config = dict(
    n_layer=12,
    d_model=256,
    n_head=8,
    n_kv_head=8,
    head_dim=32,
    d_mlp=576,
    vocab_size=8192,
    activation='swiglu',
    norm='layernorm',
    norm_place='pre',
    norm_eps=1e-05,
    positions='rope',
    rope_base=10000.0,
    rope_fraction=1.0,
    qk_norm=False,
    attn_scale=0.177,
    bias='none',
    tie_embeddings=False,
    parallel_block=False,
    init='uniform',
    init_std_qkv=0.0251,
    init_std_o=0.0,
    init_std_up=0.0251,
    init_std_down=0.0,
    optimizer='adamw',
    lr=0.00185,
    beta1=0.9,
    beta2=0.98,
    weight_decay=0.084,
    lr_head=0.00976,
    grad_clip=1.0,
    warmup_steps=486,
    schedule='wsd',
    decay_fraction=0.612,
    decay_shape='linear',
    final_lr_fraction=0.1,
    batch_tokens=65536,
    seq_len=512,
    doc_mask=True,
    train_tokens=647300000,
    steps=9878,
    dataset='wikipedia_en',
)
MLP neurons of a small language model. Each row is named by its layer, matrix (gate and up: input weights; down: output weights) and neuron, and shows model dimensions 48-239. Each number is 500 + 50 x the weight over its row's rms, rounded and kept within 0 to 999. Numbers have three digits each. A neuron's up and down rows have the sign that makes its largest values positive.
After each neuron's rows, "fires in" lists the words (lower case) most often at its 100 highest values on Wikipedia text that the model never trained on. A number after a token or word is its count.

L8.gate121:532520442458530491481434555462469495414521498466568534522457539473434638504476528540591498478501511470570448376509453519484488477440453475515486474419478489584547488475574541464577544529427482525451527441429453501537530470510501493431503552445589442549561532456487504460468493551543540536550442556509565568444464449513442451512487466586505457502459512433474474496578511442590433466468548592538556597410490533527530459512622600643516458513481430553513458441534466558640456482587486460523534520616456503537522525447413530578501499617484433456447475506527500455424475524479544527
L8.up121:604482445478427540565487479509499455565576439466424528525495512518516548470466574551475483447436523501518484486506505469426451521497627650413557465558565510337496534608526466451491493573509579526517417457512518550546574555433472442459574356504443597474541410528499483574532560474440562493516581541466540475429497505466411486580455519495500493446454485514568463473464515517416551455457436573512498530543525487491577509492490545506642462438510529485564438539524526512516465514483487607445558418510563479485614471495446446519533481486517563546521436526496536562438485494497442443
L8.down121:554514528642561520532445461446537469483533444422481527521544512569423606489521568421471545473524525469459572532572513639523445473492420489467502603536409544490475506498586497488531443573532492503537507572423479440433478510511486483478380483444597490489555465423552415524416516557507531358447423439598531423453462534497458480480482543523569438463481503429550459611572519443532481473491560535538421443441475484516473479484476535424541484498478531472452475417592557452601553508461572552507466538554546502439364461430521480506447522456506494568512498588528555559579503612508489526
fires in: "which" 34, "that" 20, "had" 11

L6.gate17:555448527500474414455457507582524453645439523508494492493460502474574518491603507490458501456479529456529467570492534463506508382498477565453497511443510502443427514547436570517570559445530563577617467545518499493589502542471470378475519564478387579521579513506478626496408451424509566573524436436507421521478596577500458460579454419521436516530545486513609520512474527469520490480499512424490482512482473485437527533539488489487538509531550482504572481555487547553443426538521540515471492504540445497552563522600480435501648447518543441548497465479450490511478466437512544557
L6.up17:431471520523498513447481552608494462503479505460572530364506527474519534483538444617549487561465413507512478463517530555560584502436498466472549509451562485511609554603541490555509424573496448461547543552422526533542501509584504477472521610452530462517488494475499484570502370491465448483496492516588545524500556494601486524502497445559474508487496556546563454491482524429482547526499467443526502598512466501513428534446479499473494518476536486559528414524459489463405471497496506549498503546564531507414573491531434535439547450406449445463512512499527468438498493492547446489
L6.down17:424538493565559452483488465409480497522526449478473578426477502521467548478545538423464529512540480502552543426434469596470591518493488523473507539474428600434522418449525545543577526598540573503531540460402462501500493514503468518544545524440464486500513534449628454413532431538536527528550492488508503481446455511508489467508547479443473457510538455560530483462431478455543476467483502496615543473511465526522534559460325524527469499512512458534433584416458537599514448500471506471472486534612497574489543529406535574456516478461470482503502510432553413549544487499558510429
fires in: "of" 61, "despite" 6, "to" 5

L9.gate187:501424420412557513538511422497498547509502500477411455476526379458481508571436576503526433442498545429499423492524487461555446476507564473459442520513527494467474480492485526413527535565524510496516472442514519477408443553472465575457429558521430445466539500568493468477502452456608490521489525486506484639512431506588423515464472613437571458451442535512627531550507539494537514562474475489541553474519414427567475463544468494516545500532603635520560483549573478552546466537396525547417459526561455497452518592468546572460454547400480490504480420506458530556523475498507563560
L9.up187:486563519523437547565534582438490445484435469510488542490530404521562474433546477510522548457531528476519570433457533491542543512445495483562498502506524524486555488498542503495599530511527480471445590447576430519456474476480542637495540483511462569539584346485497507529520487533510401411486530448460466586506486484522491468500483643531608561521478484425501584581467499610478521434585548502518559488478509549525483427529479476487477483545475543432566528445502466454450387521452562469398422474622450624421524492511497529511473434477532496386499467421498455521524503481524514475
L9.down187:530447494449502585540493549534537452520571437542414567556564482546475564530501506517525502528440502442439467546600472447447521442478491525530513557419492464582524441496480470496379435481422431602523507433534439498469491480526510514497493431500462462507518580453766426469488581602496500437551567494546455461470403492446605559464535532501541483540385502486535491458519444529540414583443593467434431546471478471552423431470437550486481560496427567514478504546625594486507432496568497569540571479534543454436588485530487458485497484457474537403507443520520547501481513522449473464
fires in: "the" 89

L6.gate241:473554475521538487525527465534543547568508454546398534527413441476602489519505419494490422541483504495504511485524454442547544499514479493503551447560438461481457458534515506520535449523503543536583457417501410535385481415436437508508456497447420461432582451553483527569505457507613516538548416597487385446541577487383463528569542454510510414516530634502482505464506549526470538581526487486566522399503510513502448491469497465437447544530403477533451475552447471497461491539463612547549458449511521481412512540498493418499581530577451437475476517481515565603515522455607480583
L6.up241:510502522494456462512567451418483580517535499499490451432473558615522570549500530531449495531577531448519511482511562385496587522567512461389445492403499442574529539540509509501515447600489502500486543443560513467490561500487473532566514585521495510502502440529499488521517541481511502483497427453441574499489506506487469538546471463526477400582602426529339542519424501488492561487559520526456435607466569418492461438560507518535521439418487526371488511552533509492620504426515495550493505450484415476491429548525502519505476501506442584489513539495443566500528496496531420475
L6.down241:509365540541524483475487490490532458607512499577521493530596504523501502521556479551495457553356481518498486567438437614561529507557449456582496599494419473451427505486531500485440532509491453464432443471518509512422518561537427583576509493463542475438523504457604492534498384535534492625450501527560519466521524470458537543491604462458495466545559531572410536461450490554455531510467491470461469493537494378474409423421560516436581472470472411449594534585481436496488488586558514526502489567496446449518465517532543559515477556479515531543504506506521533528446454485484504524
fires in: "in" 70, "railroad" 8

L8.gate69:491573460449529534506519437466503512546469539486493519475503426466485452508535481491481512493448475526527404484541544541563574429462534503539454458484548532511500581442474533500412511458489453555513557397495525479568569515467489549482435559466522438556487561474480529421499530484588470468486467464528468511450485526527426506472610466542462564505475523398527483540551495542409584598432542495478491461563475478506556518599412553467534488551584478516478490554480468521578519438399666441417495542493465561415566536513544523447526546468371448454537512556564474495504454426619512535
L8.up69:450460488476543583503536488426536467505544568478513441505479507417475511454596450535544543477529599490428522496546506551433506527551463479544555504456477524463473472541501570549560417484382502674494544432502542491457593404469578521443479509445535500531492434483509566477525497544527536504501547542504548504461436440522434551550536382486567492584534479453540542528496440543558504556488462460609526472522480476444442602529495364490538448464490487468482523497499539449488511485501472457501541512458526610520524397576555480470567534516470422492474422484379468489443574512525449519
L8.down69:436402594496547384518517403486490512517560495504536564469476609420540418534556420420466539482457591483494482498580468543458470433450560512502604466537541499487498453487555512532569496473476406513506564463445521470493508390584512524490561432446501424448566533522696549512539430513548455538549478566473570500547443497499482453497535451532509507549514550524466496409500417523523443578454555537479475489463442556572431518544458423505518549480519502475478489463481440484518587398493615463569576505562469460472540562497515526479443474539440580484544613561513556525470489489511484465
fires in: "at" 27, "to" 23, "after" 14, "from" 11, "during" 4

L8.gate135:443505386502562541451542400476506412557460457467544403505473470563487493467549538464494419452480472500540529514502462523525456520492563498578475477453476480441478418519495469411454529516555482537607487502432474472528537559544420548446473503501448560640479505487484513509510477525504514496547454473421565536564453557470467511385526475497470575494533369576606451476507504455485486538524364510469567521490668483573504431480449452520584507530545531537511596512553416504597510549499501510523506462424554438559471550491499493407626538488539519450545489496509493484522547447513416471
L8.up135:471470509477475473487451481586445448534530439537479514563512486506520543447561507493567497503563507509436435592477513592618524452502594484509477539501522517482484484475464465467513450503469443531560538519477504470404528544635439473476546624423531492446495343473492479517461521428562437508488509555483488502518509502430478478482472495516423494467641518549542480495500460418575504522482527533492545472591504465581523497481422508481492405470538558542564470500538532511486547453512485508561499436557437486477576456549493459600519510538460474495468570418517498565484486442412458574
L8.down135:446527526456401565483471516500596444449434521617526533493553471544518504337474408496590497533453486553525425581552405474538469527504494499583558513504528525434429539517516487561546432401478479538473521556546489469603449554480427503509559505525547518492505469484441492547488467505474449489521517483629409437442533522579539583399562576443442508415462547505549462484482543475526432496504511455426487493535417513459504498440485446491524463491478531478549471566385448429555521519520571444495625462451490452456402510501514521508516491557444521487496553543547510526532556482467579524
fires in: "was" 52, "is" 15, "were" 11, "he" 6, "they" 4

L8.gate320:475429447481491539510424553509548596491514495406502484579547504558517483504470644451420523468448519504452489559469518544543496474423694406565440440599444420486432471492475575419391526493558561493470554481572458452421561485518509535532474519424488525572504553435474497519558582504574463454614477524445488573537542510528506479472486445611533636393464550517619538424523495485519515497487470383483527539549521483474518406510511495510542513441471542484547496503479494514487478508570545479531429439482505518451519534565520494476526493447375488527552493524585515504534521591499497578
L8.up320:567483460511444520558505523422606528483552494410526460485506485474473516425501427386491521471432576608525510574424601440465509502495576554449537493480526485449481486497479502504505531487489540571589543460555456521536588524546471438549470463504510490438519531527500523454485491468434423507532460549532503500523537512484456584465391565463501379493669546432474485513487436409490539566490533513539555622544587544434426484456528528521493384455520469564563483569478594447540487484462482435570547490432564483479485534509406508559585534412514529452525488587512549556477469411540538536
L8.down320:478431461530511533592589569478611452466557538430498422475584517467515488427518465512486529484478454449515442506455480459506479497442454493487462569508497519472487484489522549528455374522526547536468583484526418412546636558504534598543471549492586495467474553452376529498533507488528499438474577505553497441472549496527477490373427544474473573503525543528490522513493526501492553458454526494547491544583469471475499468513430479491527477429529481573533495565441450398460596517563510493537484418454584527473584440457452445454571411453519420462507510476478403500475483475433529504
fires in: "he" 22, "they" 21, "were" 9, "she" 6, "are" 5

L8.gate529:478494515421485579628443511518465522436496516459438466591510500637460488482494599476490540439459544514417482476585474468430476558472618496464556538546507521495422489414591529537602528408605513563562611443514521511561593525532556496563484529477552510559471469468469547527518483524547518507490494480505491457458531507528435472493442474468400475532516408486490529431421539563446498537433474560476400500553466487450571549568529494515564508420525387565487557542558511510590504511529530477442374529502519552595549514499443456535546461503461517526509471496530538551433495499523442539
L8.up529:535356486581532521453573543519507470544453488435612441483534500463502494490490583435514453512489383558489545466508468461520505517469556542470530507489510476488519453512513516421451425449450499476477531663564507488493571461550507540471574523475446584505472424515525510411522547500527542405457474469521503567476417461526414489474552489491546514551524569599435500444446496302438525521482526556507514497457527545444493561449556567482599548554607504468441508437412536478548503440543518528541540485489589543425518488548484451476505500567522525519436574447415420427486408534471469480
L8.down529:532497458434552577519497523454492559476488500460526469433615482558558489244577530439520517570522438465551547499525471495444481443509544435472434581520481519559523502540518526484466463470582510492395440515481483567523575520402446511458443447447550477549458520486709471471571554536553475409506448529470563504501538598499533541493415581507524441548482489586544493444556489515532454513469527556579566434424439556465530542496516547453527528567470520418494524523416508561442480531469440542477523574493468492521523470436526411484469480524425592387444449508593502492418504522507492502
fires in: "it" 40, "who" 20, "she" 14, "he" 6, "that" 4

L8.gate33:498497487498496505489584438478515500484520521620527543490539517472471546510685566476563503452462565498484521495514502400471576396654444528505470490530497439448437452491504542558505481534522551466564494473488509499412550502421508505434418503496526410550559465499477534530524540505581414521520534483429626461577425518543461483410499503501505519457471512571528537490560518561502468546583522525449481423571416492471532400425565558509479448459507455589418518518520511543519399565465537506472479488510496509498489492428419494511537494419558498468649536477584546475496512542509532506
L8.up33:480448530534581553540528588544516512452483476464402455483526468506523457513503467511454549666519435464523480428541474372509488611508438571518495535523566484506570575476524457441454463431472520438492462460470470439527507607405538500531515551511487449455508463508499551485491440479399463555409466505536458516436502425501558563468511559476526594602465536459532404542503450460459506488556521538525494606461457515390424554513496552583540513571470534480429427465414491461510472494422512541526560461514499469472490553521425531565453501446521511592536597504510477449462440474512582598
L8.down33:479440475548450532587469505544566448466564529516599518486537494517537447528471534486574478523538574544464467546551517489374554482506498430474416486470400523454494504564547514530456457418495425512496535501475398494459518412549511578482474602417609530370486438575667460532484507496499501498484474499450467542523504636575440437421552430465528567482441508500544444533468545460466531418494447475535578434495422448572543474524466463576416501573460492506478487472501491504554447531520546497451541527526537495538580495491457495495378550411506572476556537506394532480460598564531517540
fires in: "the" 77, "s" 17

L8.gate288:496495495485488546560457563499458489490491466521491442441503545477505618527505488432502462475551513526477560532555521552541518532418498518472473486511484442486526464488491524528580580472545533463475497454529406497466496585546472535480418520525434497498507520467486535524588443411534500461507603430494484520559610475479511454419508503544442472394526510522602490479573440510562486586483400546507554508517493457542393439578424540475535447486376477515434533572530500529546612541507531527430485484542364464553411391477527563478491516462526502514440528428458528622403511529595457438
L8.up288:443487475520466537547550534515464402514577565399468445463483538564527510509534476527500482579585475536563539438516575487489582517441403544444522407532454478536498488506566454510462431567574458498471529471464567468405470527463568451515518351524531504488562463478538568544495519521529449438452480499556423569480554405381507563536460465526506591502449506474465548412477437458483498459537527492549442442477471497419444570410486445448523467472463499502437471438488449469418470387384513481529448471489476520556434403512483510599513551506510506503522586449488559510408493471502538494
L8.down288:518465504539485560541524446473550431554494511463513534586522482549538471522522477539520624459551443518492497463534553494398413497448511491423427506485520509568521514515510523453460517502517560484403509577524458500507479448480454542535522435482439491456494453496968497493453476557537530437480471484473503556421461551531475529513507447479505535458514524506437498475544530526453546464519615487462471476468495465527486551469448510528543481562467424462498530504431494422530480484489450459544563559535520434450454463492522524440490492430513520399504450546538503503469550541486453539
fires in: "a" 64, "the" 10

L6.gate347:447387446408481569560471526534523638525540504492480486471494591397468509531539410530571453469484497481555426482511433421493516491369568516523519461439557534566531451546524524463578507467453500542563447441476488524553575458514550495498486466488432532639552557523473527556501625440568469455528474470457514480566497441553453447488504513567484524570528479484506456474497453580466448472565455460448487433508472565495520557596509537518462442420403501514475491512509526482524540623535553522484541508496428521608618477482522483581574412527530545490480502419451543445519501498479534507
L6.up347:438436423484497532532494542472492516559484477615438503411383584405454432464522395485543481536470485533522427430506479504585529460535522559522533490490524476490536508402440488530570414513492461533598505494475374513529557523464425497485549570468494414565574562480512465534504449453495479439544535446419445491513485439492498545600607437551490507525565523499475537464491482472421490555597429438508453534539511462559518557533487551538415526471564542384429525536479509539463513492525654520510495633441458524579523541518462527430552345562498459485554562486448507567543499475483465523
L6.down347:424437486504421515551438523575508532504522541395484530443539489531449511392533524502544522477469461533616440615452374494445401436421450512506543532594544586492533454536441494502599507481529513563504492443529509432577533549496489485446449477481550540492496401456621550415522468461489535479462461537528473482452552509527409514480459556494434561550526423506500550403466500539489528563470577504527561526503507532505413589524520452537490431554514541429468483452455482502513493486539593577549555515564563565518536526403454551487537460624542491545483481431447463526427524468577577438
fires in: "of" 23, "for" 18, "in" 11, "from" 7, "began" 5, "on" 5

L9.gate124:491561457514431442499580452479487529541427497514519579510399483502493488518510512555497562516527552496472509533513541422539478604447564580541517500524467459565453453486537427481488425497604467424484533446521473473584506441569499597523485367482460503505491494519485587524428464397554562413616411450528498519477487576553400507486550453471446508440570498538413447495521501532451587475600640452449514500468491469483513476533501526397543434475477536527522422522525513487519451495469514492451504512553490480484447521550475364580530448454495560481595463381464517541435496492503451519
L9.up124:480454535625515442557483438497438518500474439533468514446523576442493555578467589416573577437443530472446536553535459595448578475532451477408522424494507502461527475542505564438527528545501470542498534414457520479576482434511502485489565537467470460461578465529491496428470532434619543604425513501490448524470507500443451554483540492476495506425604501486484432464465434493466528447628545556546410453462578567501533477586542511493591484542533529479536541496561499492420549375430657535506499515474370532479473521492508464494497510452476426532527554543487532547509478482485406423
L9.down124:447543497465483524509521468566473408549532491473533536500563408457409444509525487513520564514625472497524582525494584564563499470474468644559394537569377489489517506501538442533395463464542471486541527431534481516492524470529533473507465461446524528523472626456662495555418523508528507406460434524492461513444446556651526557529582493446504488475445430439562477474382477528453656494512474496508524484477552517502467480497387515481465490551455522463568489460507533568500489453545412465524461404476502438546491546530489489470564523422437529437457507456397530534583543453520447520
fires in: "of" 21, "by" 12, "as" 8, "with" 6, "at" 6, "for" 5

L6.gate527:477504424535536538555530486583484432475532499560505482518469405496489517462412544454537546481472506552501437534472483485534497448480551512486576492547525478492454387524509441496472437413528546479589544590508484555546544510541563488536480537424531474627543452406477444436532429433535487499451516522403566433482511441545515547565520525479483555568619563488526573471625496537495564485539472385544546517476522542504507490476505583435504510558599463489525527486529562553459542550416532496446410463525463525495570467514556477458549483424561461453438549399469477472441491429546572567
L6.up527:519406506505448585529403568535454588501505587508578524451488479548418580451533493550497416506429515438529595518530519584540510397601458493507535560409574498520574482527490473419530475445456451558498544450466466535527476452473546522427521588438435578621394498455497533546427486422495574577483456513484550540413537594458472493599491433511465530502517446509519512444515562421416474445547457528481541558489528528506519460517458478467488515455443497474508515510514555478479514518501453508442517607532613464501481535583349561438491425431461427441477484520511508506515526514497536629
L6.down527:554542473508562543491477491511479432601489523578534508467396490511482513507497460564543570509397455566457462441532557495474492492590374468460549428516493556612455521488548471467494494535555582512445549471419504556498503454394522543396518491496451505499606501425447583523442483464613605522511510510408554472475521500520471475588512558461511436471476467545437476526506498362560592561492528502510589534472516464429464579396479501487487512528548484466523534521427545553378420541525515517563487545502519540514572547475494469525530511406492535453521444487556482468519516506564461401
fires in: "of" 96

L3.gate471:571540487569471529470507470472497436516432464547479536515475468487473517505525542484506510467446479491637459567535547536466489598571536489533528586537505619533485596508557537496481463584525570628501406525459474513540522399517534511448520567549577479533483564548486512560543419403482503552478484484447486537417559441520400503482499369549500419495483463546447481523472404504533490469502523515483538435552540509512554618533539535512433551553449500477438440382528493449513496493357515513466404572576437580494585448507537529537441536493500501627495439471432486531493457475481465464
L3.up471:544486522492573571496545622468562563491459499536491458591424525569566593536518531455582501502473473442557514530547521560502492447462524497514508508564485429544364552570627484449538442544485536519406581455466492519407486555398534593554502519512497465505561372474504553418404372527463539472522494455571477526465463535433512514503500515563558445408550398450502563486430528525529509453464527453568531522467546562485514506455518436528511540495451452382501488553587611514498534449519400457545503485530515502509494461534430484594468506536597520422465563425428498484425539503487414504
L3.down471:472510491507518538422358510441577461499456488385541457582601488530437507431501558512471523521483507505437426512483533449550483486491481485425444462425468567506503537475591528469505502576426528541458549527483541555484441512559543516549505381498510517575535477431578521479497594533472508506477481493433470490383463530540443426442584405579362463537459510408476456544458506485599574536494545449462446434432470508472513471505495556609580508451475463516429498531581563543525544520473515450578428483519474439472526407478552515576535497507443476516537504544555504537483557431550518393
fires in: "which" 40, "what" 15, "whom" 9

L6.gate330:475504467544482490522520565499578530464380454593540514535493492569466499558436520500562503575397522449506560511499540521463533485577496541509508437470529510477466508502493464558530522448460425606607590399472388493542578428499507520542465514473590476483517620456481590484569448567577499547547484522493462544509446521521481550489508556519429441454566445518539408424444559568499538482434497498541417462464440550555453529519577536390499413531504459396506458586517560552474579433449440425488532528515514417543460528425476458580493430511440576424448470385425544501496482545445516535
L6.up330:513548458628538446537554497510457474497488519543406543578433577443463450492546392493488474435467499476473569377451519511493461438491491565597480525496482563478529505420512463484534580508454490490506457434509512614488541399529552494537485582490554457543460573460500474492514490494557460423481570553495430518541516513504484535441608513518487474508479465519497501408621521489576511427501528512427598424389489574548540466459505504574461463543432495458427510552549492504553489451463545523509503551410535478518399477417471482499547466561482532475493541500445380553517533472466519473
L6.down330:504504500456521476513449532558497495537483471474553469474546537594462516437519547441545491464557535563450500464490478497574523502416482503460460472521461488458494457466526405471505497543641439502477475543501575494482484497486472499474560487399478531487483469468872511519449461400438559516483505424513546444462516527494528568511504526496419570469442482497572507504482573480587472455448512520445433465471465466484541496497532404528513506474483459436421507437458516479485506504529556545497522525518411519475498554542520418538507536453511538564511533429527534568570467569487495477
fires in: "with" 17, "to" 16, "of" 14, "from" 13, "by" 7

L8.gate457:508548475342529490467587464438499497467498453474477406507542522523458553543544486510492510488498509347559444578471471516503524450560488519474545467477561481411464437416448471537428426519566509467476511494595406485488480488523519530519563527505509511519550581553486522525460477466497489520605476516438518542477562566492391560468494433505489462619559457528513495510515519568445536555505497466546518542453496470565492478663504592576512525492445396506497524548513472490498474460454549548542461476395539504529535445495501449515514490634444467587492493475395568558496411531472470576
L8.up457:477420521507576536574534472445470488446475465480423503506446588546534470526433391608624499525485519381577534491475551491455528517567523526396539522554501506457489489532465488473630564412419428486386531360541549501469538424534585477448548410445512450503460520536495500522537487528443464552529498542561529474449455494425479500545531411573549531498544466599548598494522432477510505541473529460431501549477544502484499541491392474478534490554412482509522500518565437446521499467526478448458438434516520593498456423528525490652499511489567451539506483549441522457483456393485438494
L8.down457:394434457474556500603589527462389516531448470451504371543463539567548532497558443475565502475422600452606438535548440441531440475478403433489424590498555411437487520473389499595437507460511515507478570543555460541443535497532575533438504550516521504489537557467562472446527464525510573482564562512482418528531492431451389599533531452465459517451588418469564524535453520489521558582429508520372596492527468469506526472532422575504479555495471503509543570487495423488530506410512522583501557467491524534512546547448463493534497472570542415461505495476340527448496509541529569564
fires in: "at" 24, "a" 12, "atmosphere" 9, "in" 8

L3.gate546:482527553501483450557498563484480525509398500591434442415514430475495598496610512496535503490436517590579414436498447440539565553544562536427450548422473528458471491434412576569528556553529590496513472472533400498518463555501502532523608517470484484325506530543486532558529490526495515434516592568547523566447496438600531582478486454435522574515430465409520488442538471551482513544567536434528476500477539510520496520443530509538485426431460550422565478467536509405516564542570554481554446511514485503572546514496518499494460639431453416523466549521563578583489534421380477563
L3.up546:562489453444493481497522458501476517518447493646501519522492613471481532426478500525457422462525541452495442559447527498468470561423400514523556502512526476529505516536451562511502500471456618534648552499423550547455547534473532572467427498453454598508519435556500452472543503557452546619531432508498466492532490586510470473502534452531409482528508417555488437433484535469571516467426542502467481567494437424524517545480585577536450543451567475431480563486398471459513490495478490489419543579426554532600623478507537456482487503452429521560480521401449491461582619575625487405
L3.down546:505467524498534524480435514543441506495433568489522370505623558474469485591481406605486550606485518475492491528487314480525556510530426537456491540412489645496446554542424502498491510534500379526457410453617537464477454505519398470483519498471517529440515527521580518532417481597486478486519401493538480502464547461492479529551510531506422520518560472464520467494509550534544422498502441479434546518461518482512376470468469478499517548522460515446411521513518490486473517412418488510548558607535525503450508414524476471494410455553447534529467481490503456409559495500468535529
fires in: "in" 39, "ksa" 18, "linfield" 5

L6.gate162:516455544496534513625448521497449459494435431451458461492495564544617552445502472409571551445525453486528456536466572473455521468517436558533581533506498519400446509496521499462530463443549436505483507458498433514547491444531487490492499557511510468556403592447476543496548433456584467522510435358396527422437498540578441475533538562474530522588571453568522547454567578501460465521545576516453559516493467579476489538448430507452575453437545503460484546533575551600459512459516459481503476505473491551434579547576598530548602580493428516502483514468371478488566448491476487497
L6.up162:543504483417530539566474483495467539518508443536469392476496518393439454565422550503461522492485542451484540575438551604655509479506510578484535427506466502510485437549492512471520487541490496486409597462493574511585521414514558546500501608573415566578483512482502540496479599502527527485506550591549480575552493454488408541552513476387496448500410483532484650534500467568499503443607509497477439532517447508507450474498484485414547443423495568526516514504563459454533409436527533533560529505396587474451467479594498547507436468529476478504530568536451534480579513494474447436
L6.down162:500505563446466534560422527471470464429467517537458487539526507562492464491530513491413477439473487558497452434479541526364527498557435526527538594489458419364493527549518549425498426571518518495421478551555518538456459447501506579553456494446533509545486497422557546436590559554498484569444583455407561520446560502556461464558503510423459477501470552521514595474471482489507481595462387543503449519509649551519462525498476560499572588473471512477468461472519506514463518430452548535496463430465498543445546463550537504513443555447448524434508529519453526473532457401534506507
fires in: "on" 25, "of" 13, "about" 9, "approximately" 7, "over" 7

L2.gate270:499489418393546449559601477571448481492469568609552483447471539493408537543527450424524534422534464503474523452486554549448563472515525486499412597572440440562560462514463505494573636491573564581462535472498504409445523574515484450490499548537418482561449418583487538466473535463452493488549586513539547513516455507619508480573508458479528497501454530548426483565524459485557470574547475552488560542532507524551533498575494571432434522467480513435442487518490506470523473504478537455477529416400526453474542527464631469456600475489518500579479496452528567528481471567456431423
L2.up270:358550516440526515587493508416472404613483563520631577443499472553468570520521453522506472455545463502548496502475574576499544462553405530503501650510506420549445432549501542439518532540485567498403511572528488555458493544462553464456496544492454530490358463560505464441412557527457500426468568455503435486469510443507434488512459523472499629440534522547456488489496527596494437547521482614537513470521524483485392551632548518503485503450458522481499476497465519432476484471511510470548521450418532426481491597478557467468532484510473456509441514451574534535471487503425489549
L2.down270:558454514492527413516473549500509452481485507512514602483505491534446480462547438461558465467530572514496534443510487563453545454590567461531492525496455573502441459484544488469526588472542520530421542612421492474405467516435498487443557578512515448397429468610709568545501544457506470408495514498546469443502466539510530536583450509531560518562501556536558503513429502521502462468493507609408553478625486527519481600549484546522474498538450508450473495576453544555461541424440484465528431418371581433437437458377484555518440433475526470472506462507478535495469473530419424431
fires in: "first" 37, "no" 21, "last" 13, "only" 11

L2.gate372:515482546515542510447405482476542478435520495490413505534567466560417469552547436515411590574482497428516370538631503568456463458488506533570540574505447526583598465557535534662602491485524485479510506447580497457479465542504439471621512621484549467476391468518487492552494433504495495465515524546522533485467460479640558489462467533502441536469446517503545505584492472478493538508475440438465558486471447532454457442522497524563489598469494495501512394518469548495575508597439494437445551494552431486523502394569563567425526527562464457506506485497481571426575440508536480542
L2.up372:509517412483488557460582485555417508480582478439557560473405538491462551554554455491510450443523397679535470458493483442505492525476519470507539559550457390488443565501482566485512586436533455496557466481444578480546486467626493430581522507553466570422612508475503471546480556414373424418446540471491510509559453482532447436511499397425557445478496477535434486574435511460469478526486490471513513479495495512554447537537465568459527494489496530557513482519558561515474516582618487552505497385432499435450502519533473446459484496491494606524485528532534502488536532620446552529
L2.down372:541530600504569418587461511537561431530486527544587554549563503548480429551525420471439582493460510447565424542529541606499476479556566465489472559434501518447511441516445515569581529457565516426426608480454479450486472561385473504511553572410456497458511527473515508468527459532567621528490438506438538434436525487423547530497506438649514498523503524461440436439464471605421591479451501431448466499563378522425507520568538458466442545555451515462533461557497520490533560424411488421405490507540453505533482479509530499511512465525482367511508458426525587597516485450478493446
fires in: "most" 28, "more" 12, "major" 6, "large" 6, "last" 6, "first" 5

L3.gate445:419440417468447504492458498462504437426528454502505462510519571507554485404581509512493487515480529458516514469540558479459578501502438578398417562405527530487448443527508488470449431584561476426595575483487489491486512457448540534439453461453481496535606514550483443520434441461512502477480520463439478494576450501493469427564518518566494429508566395456488495474506493552485543537428534494521583484553485526467596407489504476458502509591606504513497550497549598407535512502580562472467578520502546581570488461477619469456623583565515545535450505467392446539512464415542451515
L3.up445:478495419500528459534580526494481381488498518526529544452534493468513531523504546534444490514510412423467553523480588564516488538448475572498427497464507498448501583541462512536470510538527483529500600482558496448652524470577546481515464486508467554487503498390501394426508509480486508536373545478531539469570548446525483514517490491534464538479495455514495507475529471538529562560462491569548475513549555487547504418405523466417522398430567511564413450496465584447528480533522407558578574484402556501489494456527433561523598463462504450537504482555447497494543493463512489397
L3.down445:519396439522433482551503522430524483517502505481459461498486568402608463517565506502537465501488524496494439529519509540480434619485511466462428618464541464395458481436562477413525429428540464460492549529469477438465527509473500525416447460460522483547526495555655469464462488480480571500468471412539493497539373524480476514459655510451397530567448443451534537532498517553503445566466465519468632411471472533620480542476476396518447439547558542497483568516471495559546617405430564518471524507463491530519475575507602551476509520445480488588452553509377519578496524417500464504
fires in: "at" 68

L6.gate165:544504507479517511590490570622459539495485587423571528521495433482442448512419578564490447454467526470451515538510416428514587564431509522528494569483511501462436481487458478453536464497512565517505518507424509539501562506420493487491468555510563454519423414547487616553433541449472548460564506484534512554518497488417454462468426493483480417522574463447458507454492533501517466529507448487503639464520587515482542457461477532482489553635478496523565496545453474444557580433409555515535477501533538538445548500496498598570583534427522542445521458501546532607411483501418494539
L6.up165:600491472418564582519390509480537459541487634543482407495470553517472544468465494493452450487531529468536529476563525567442445468409531507521539531540460515421505510522457457519577499533509442511432623509482525481527482496442490456525540578574356415506514505513501405493465450565498469555552513446480565529411561492522444495545474480539497479434485412566523513506561425418374535509516467508519561643487480506495601455437543576506490493505519505507413461549521546549538518536533566541412459561593546548581517555530517445428526460465568450473517543430461497448524492527486468489
L6.down165:555403436456484572465508502456544525576528472483478465567436447519522540414468464517553417530477492468554545462596586471556467537520522626426450527463571447445519495501481455492429474483448582388426516518471462511508525513586381476429512459453482517452523563473625483533498454467485531409454522543405481620567510468568498452503506537462399529528491394563500519358521536533577476494525510439527425379474530443500520496537390478555416564449515480529516543563577568537430458520520547492501468581571476612498495544512494483488533542459542514569462513507430538502455528552562414562
fires in: "which" 29, "that" 18, "this" 8, "album" 5, "match" 4, "film" 4